{
  "num_hidden_layers": 22,
  "num_attention_heads": 5,
  "intermediate_size": 1280,
  "hidden_act": "tanh_gelu",
  "norm": "layernorm",
  "rope_theta": 10000.0,
  "learning_rate": 0.00516,
  "lr_mult_qkv": 0.4,
  "lr_mult_down": 2.0,
  "beta1": 0.95,
  "schedule": "cos",
  "max_seq_len": 256,
  "doc_mask": true,
  "max_steps": 5066,
  "dataset": "wikipedia_en"
}
MLP neurons of a small language model. Each row is named by its layer, matrix (up: input weights; down: output weights) and neuron, and shows model dimensions 144-271. Each number is 500 + 25 x the weight over its row's rms, rounded and kept within 0 to 999. Numbers have three digits each.
After each neuron's rows, "fires on" lists the tokens most often at its 100 highest values on Wikipedia text that the model never trained on.

L16.up318:522525492511486480511541513496468480498505510506516513498515507530479498510498497530476527493525516536489509477473504499507543537469466531435440523523495503525488494474497443541484505513427520541534460514440486533540542485477511544521500503487483517506488534471434455489515530495512449481511497495493474507526487471504506559479503485486472519512469472475514508569473499534519593504462
L16.down318:529485510517497490466534464493518493506505517471500505523491508516485476480519513493459524492533546520492510493492498504507479542493491505513534499492527515478511502485517484495553483512484499494496546488498477506498467491472470490488471485474527491490482456520510505497521485470458476531483519561544530497502458494518506517476504507455511519539542513501478488502498517481525658499487
fires on: "==", ", "

L12.up1172:528470497517522454503512475508483511488534480539522493556470483510482488497494474486494479480529492471476525554503486493467491483538524495566505480498532497493511463509531486449463521470488518491508517523524521450484503503520525503506492503464502499474509515498499457501496510528528461462535506503483485493502479482495471516504506494458487459510489516463512456519488504498513513464499
L12.down1172:476531525461532501488486525484519489500478490481499421480494456510499512485470499501502499513530476508494467479484482520500507478488470482445441535498488513519519485465510477536539495499495477483465512525498517462495495490519458477488489510517526533551518491485510528508469467496487466514486534497514532537529505509500519481540550530512514488540467529501521508551531483484578523487524
fires on: "in ", "born ", "place ", "to ", "life", "seat "

L12.up162:512514501529519455495461524533471541483480517489448487542509484473494487466532509506500498457511490500490532481501487443478498517468518443479503501453499503516485485540498483507472488477478529483520477505522463502493518553495501518511511466522514484532485498460479534493498481516490491501513512484475487513490463486479523491513504549504439495489499479491494540453519521502490529476519
L12.down162:460543502480479490504528529487565486484487491521519475541463532522477503528487532498468518481489451417473495478524473519512482521491492545511531526504559516523556475522480479542494511510502504458516513499455487496533553520539479552499499525512490521521513521513508497484480470496483466504516458489512487497519475471562498502485510474491459504468510507472485488520505458510461531555507
fires on: "s", ": ", "31 ", "-", "30 "

L7.up655:521544487514496525525473511497520510528446527492524526519452468465527491484542474508426523484501466540512519502524430496521516440505515517512526478468518528510474510488470494510500487528509472498465536542521490495458499551547489488496491449492433509465512502460526550523528528518496462494500500474488472523502476495520509457498515537509468499494500494490533516519506481523499536518430
L7.down655:484547498513481504535482475516507489504445495490524504510463481448519490528525452486493550490525474536534503482525494565484510469480500527514506491498519467507462501495460530508482515468506523504486496531519523468500525546498530493482473474518449541487491489495544542536489496496510455491508518446482492518498503503492489512528540522515515508499480472513525511481528482530504551551437
fires on: "Russian ", "ian ", "Spanish ", "French ", "Filipino ", "Finnish "

L16.up164:455509522498510490453547465518493494512495512539493547463561494490476504471513449495516487518499523520518516482478553499498511492496459484502518552497499475495484532445488508537481503483513541492484553527498504458489524516463466487505525491438481510525499509511478495509482553489520478521499499499518525529502478478543554468514505491509519522509502465495488521494459504532502558513482
L16.down164:477527494482502479538542490493528485504497500514498530489464474506478517510525491522448503548508519526498489501503472523493517544478531551499538466471505514504509493490490481500513494509464514485483478500493498483446475507438477515542499489491497472494504499497473485472505511486503502474482484491537493476530499519486489489482472506475473524481479500535534448504520502515490695525491
fires on: "=="

L8.up492:495510469503481467517497503461471517500492510505499515500520501481528528453500465474471497568493469458500503500496490478562515537497500488502528485553481502473486502490458496493496486522479514544504517552521488478464486498496544469486509494484480511524532485484476522521482517509526520464519493530491475545572469499492528512502496526521495522505479482513486476524506534509468506496459
L8.down492:517532512553519511515536529492488498511501528482482480530482479512474440517498503449541507505550530496460455487495508553542488487482533514480498532493481485517490508524534526547532486515483527506485513445475530505492520464489515462499477494447494474479489506501474471516481532453516487562498510448525510463567468511474466505488538462473474513489468541528524497484532471535511546519499
fires on: "\n", ": ", "ust", ". ", "unc", "&"

L14.up447:522509497519522445512533494472500488475469489491472465466518522522446485500509475499503535524500508464492475495463510510503531482523514527470505478496530534462496534470473474512498498493521516486521542506488482514477521522447467513495498508447505469475471505488486504503523537509527548496449515528499529498490467467525534515481492499438494513514485520522493503517441517540479571471502
L14.down447:513507440509541522512524491514485524465513515446532501497523519516476471502478487537511526505519479528513452482483505531530494526520502524488525469484502488493486518539463500487498484473525542460493490483503529521470503489459486508552518442451495489502475491535479544491478523441470493527517474529521524499497487520507502519463503491474490484514506510515447467503468531513503636487520
fires on: "=="

L10.up552:511542508489515470495584465520505462479477483491446511480513512565450486484499441501480524488528506515467485489503498509519494501527501544467481497479491488525486497475515505502504456504505517496468528510520484481514524508482490539493544475484475443491514487524493524507524541458516518485436484534493512521548470511477504465520551478491502554546482525552497474492480507539448486493510
L10.down552:521497508500543454515574476473503489504483505561492519486520520518487462525511465502494515519487509497485469478509503543490507544507532548503496480473513522477504503479504483488495484489493494499460465480523513478491521508457486538477491453496552487487502482497504546471503536461512498494467503493522481506518458511491512485475507458494532536511489471521475508512465515547430586529566
fires on: "=="

L10.up1050:505512485528521511536507462461464538470511505525485508520498503517494510491538468494502505511481504528471510499459443508535531502526474483507556508542524509512451488465466504506526503494502507509512514501532484459478527498450550559520520519480484496492480518490499501506505485515522484461467511553494495496500457503521532561530497482499492498414462509485503470496513518467489537446518
L10.down1050:509502493513464513500502553534498491535502497517510487511494488498506525549481480472516492489494501520491471504525535515448493497467520456504460498482503475501533537524537487483471494496497501512476494520494510546469485502505453484508478525518533513498534511491524490494522493497499508522528498455510481504526502498463497486489506512546490495536536501537515498506453496523527662527482
fires on: "to ", "\n", "in ", "won ", "(", "now "

L10.up577:472497498466521453497534472470542462535464507510435529481525532533494512516538455472513527500527514494512510466508494531550510499537532518518487508509484521518518507506461485521481456518508520477515488501485492496502515444471485496481527495495492494504474490459463527477501531446490498521444492555502529533511481513494536475486542458483476549515514504531479480527478470522468522537529
L10.down577:488476498533492516504500476502495481506490523491463486503507502454496482503485514518514508475502465531454530532486550496487487498490516538521479497488506502465489506495503481506526455473473528505461538529474475518493560513461519513477512482464503483497487500493500519555482538493467459484512494522554535499497495522508531521478445473515486520510488515502516484527466512525477572496521
fires on: "=="

L14.up490:488474481511496506489565487494471494507481490458449475505536491471486458512489486469512516515492466498520439486508508512526526529505526576549471484502472485489471509519515459518456525466483491498496519475507513551489524472462513506505496494480475508520486500448473555485506561518536495503486511519525505507507460479476546498441488474507491501553507499498465523508463468510460570487495
L14.down490:497530476514484522505554478515509516499492488471483478470491518488551472500509513511512527486486482500471505505514509536494520532499468526549512525488510524472500522515462479480518488499474495481500509510500507527424543488478523521477516457456495500515491516504475512465507504480500481484508441516534477523525474498498476518498459558482489544519529486504426449483494513550501656521513
fires on: "=="

L7.up635:518499478510482575504454454502496508533453507491462508523455457461505459502518515447488484513532495527480493517521489457517524470522490555484505457493502504521447486510498458542517468526512509551451482486544483518475500518528511521490511450484522523502513493469503511505495535506526495504486518484495501510495507508493514465487498464479452549497502495495490552483529562530488498495493
L7.down635:504540482520498548492492499503541503499454535523486505493494491481525495492517498433490451480508504561498523487521518546536516448458500532510525519524508474546469484487499492542509517490488547537478498524510502496533544523531499511536488506481516485489523495493509556484504544514492480503575490460494471543546518522496471498472524507487485519449486511486482509472533499507524562499449
fires on: "-", "Russian ", "French ", "Greek ", "American ", "Spanish "

L12.up414:507495485523520514527523530517510525523492521501502491512477521508496478504510523461503503515461545485537470481539441512502527521495480489530492508457511483513530490530530463493460505491519514494476496490476511516507505482530428479495514492478567475480488486499457507508516525484492475548507525538492506514488546454501479496491485488471474553434497483495505509515488487503471511489521
L12.down414:508490502480492458535529459516474476478480527491514468522465507499515527462476480467517475518502508520474493508472519509496476540491548484498503501517494467532523478529456502492472467516471458513454484476521508517508483517473505527522478493510567509528529516521518488438517505519493466510501523499484509477506480530455479495529492529492531514522477508505500506482487490470544466472484
fires on: "dr", "\n", "(", "- ", "present", "ast"

L8.up659:501466504510492488542555471565523548499543500496494501509501511475461486501533488518521493500466455457495500489506494486495476505482496535508471492512508513505489496483502524520486525546521516504512542520496480514513463501495512487482498499486497538444477491501510513458485518548483470491552504490492483479504467526499499515519491503536509493463439485490533482516505468476482510478516
L8.down659:587479489504512511485476533465514525547555529504516520504475473492525473483493494478545490509487535484464516492535475482514495497490530473527548458489501488524478535507510465528486545512521502511499503496512468494481521496488478524494506472523444492528513508505488489519475481513511524527491455510522492493571502532518492509474517476507482495529493524463483458463491514492484513506472
fires on: "-", "\n", "' ", ": ", "s ", "Med"

L14.up714:507466507530525509514500478469479500495422463490455511452535539491438513507505509503511501476487517499487491509502498479495487481496468509488515493532491546501543491503481504489542463509530522524502487527526492485495491491496529512497532458491524475475499504501531518499483501495531442490458527497498539461478469505467545485461507526481479498536506484501498525503469472502489573513464
L14.down714:502473497490515475478514483531500491531498537522526464554505504533506513503533502497528484487466508539474494470535533534473510520510560485468466485462536485525483529450496467519502509453489488468460501512491511477460506535499450487496501506516503496514547516498493488487503475501507510479499498532506495546539503469536486477471506498499511495485487483493486480501493518465489620504525
fires on: "=="

L8.up581:500492492566572479475447495485502495467522507505495509509501486553503525488479534502543495522502526481464495451489549499462521478498508507481484521497506532530540501529556534489510467505420534468515508540461511534522527529506501533540520481501484516491543502535530497483481476488512506485493520534493527503504495467489517451537476489496477485535484503494507493492457476517528487484525
L8.down581:504530524453503486512497560526476534470483511496494498515483502506519509494447517487518520457525478496549518550485520499482475524472492485482568485469503487499511510498460512510518498521555465535495505504494483514485475440475456484429467480524502502528496506528541528483470482482504463498519499510513521483485440460493523514502532454481552497507514502498534472502555485504496514525474
fires on: "is ", "very ", "too ", "was ", "s "

L14.up151:504493488504543516504499505473496518517513510469497530449523494525525485480455509469500491476523514502499467463500516499465520488507506506496536520484523535503508487504507489542548489487495513525496532479505528541512477474460482497564513522485510488484535481510488490520483560478470472488502487555509537513512474512536510545496480495475492495528482517472480465496523515514521491449505
L14.down151:500529515530507467504493514510504494473487517498558482493508487487490523537484470484503498507528516488495493506493498487494526480468464508500523501493523496482520518486489522502500480514471502477472461519499502541493500492465491491448515490496515492538552530547527534509492476471474466522503491540498556517503507510501495507533444532485486504530537494498505526483538497467503539513500
fires on: "is ", ", ", "was ", "are "

L7.up269:567488511505483538463556523519472489484487504498506523516542476474496510500488533512437489463448471487501507496471533512490487528501539534495454487520486525508515470489493522455483481533495501497512479506537481492494493487468448557515513511505474485518537470532538525505522497471496443508527517521490471461457484526537509532543502486520500519482480497480487486515465494494451528475458
L7.down269:537500520485498541460552506492488477468470520488494517539529470447522488489495521492484468480522496486506523488474537514451467510506536512501478488522472521497522500478487551489485498508503443473496492480541496501509497485478458525529468525525495492511519510532502487491495484473504478492518470505519473454440497532549520505519501485544524496511498511489492490538502489491498505485470
fires on: "received ", "medal ", "website", "Website", "degree "

L8.up424:531478507500505508473521524508535508477494480541485561464506526495511485466508503488486517519484475463478471465499464497526516501492520457463512506471519514489501496530542495510509516503525496501517523509463516517452478487506505458508530494518495511497468512514516473484477539476467538497485514497485531492518501485469538559531530532546482505475470513514545427526531515485444523489519
L8.down424:545540486508503515491481545519467477533508495491530503501478500499515478456520515496503499488473465453463485489498477464541486496495494501498525512469493452522456523531521524463523517518496534512528532487524488530478462442496485512517522521521493484500494480523483456571531517452523489529469520483511518521539511523497550508451493512508474511501491542469525507512484480527495499493465
fires on: "\n"

L7.up753:488557481516513479496492531490544554506490496492473536492496509480543508493525545476511476515501464472499496531517526472473477513518487491506487479519468503508506467523534461492501564451504522466520522509490485494481454433524511475483482527461471540483500511491467469495474544469489509517511489510459518562514488530482511519503554542523510509489509542546508453524516484500486464516501
L7.down753:520500471517485492488492506445492472507471518442523491508444496478525476505549556531512507522505508493522454488513525474486526495512529530526513484505490489483499526501540516499513490527491511517510475494478506546456531498518505507519510516501460496416459522484490479526517523485524484509495532502503527552501509523525496492495498527487512489508487509501513499504528476516455466521494
fires on: "\n", ")", ";", "- ", "put ", "bringing "

L12.up308:502508500495515521548534523476521495519472520493524512503522459517524524451473469484503510495502484504484471432489437431506557501507536497486479514490505540517483535493499484457463492513499496528487513487470486456473486505511482512493479490535516500530493547511527495484510505494513516569476485566543488474502519468494519532534512503528545480467490503499506485507538512510488488482508
L12.down308:483498515501533481481542496482476473522484496529552483513516525507529512483479527483511522509546479533528500460532506490526498566477545494507488522480508487468487471477469507482524480509503468549512480502493544474487472465521477528484503536480522498520483503468503494467521472493517478493495469500515484436496500541508503531514530484520518497482513511527518516485484487497482423486479
fires on: "| ", "— ", " ", "- ", "("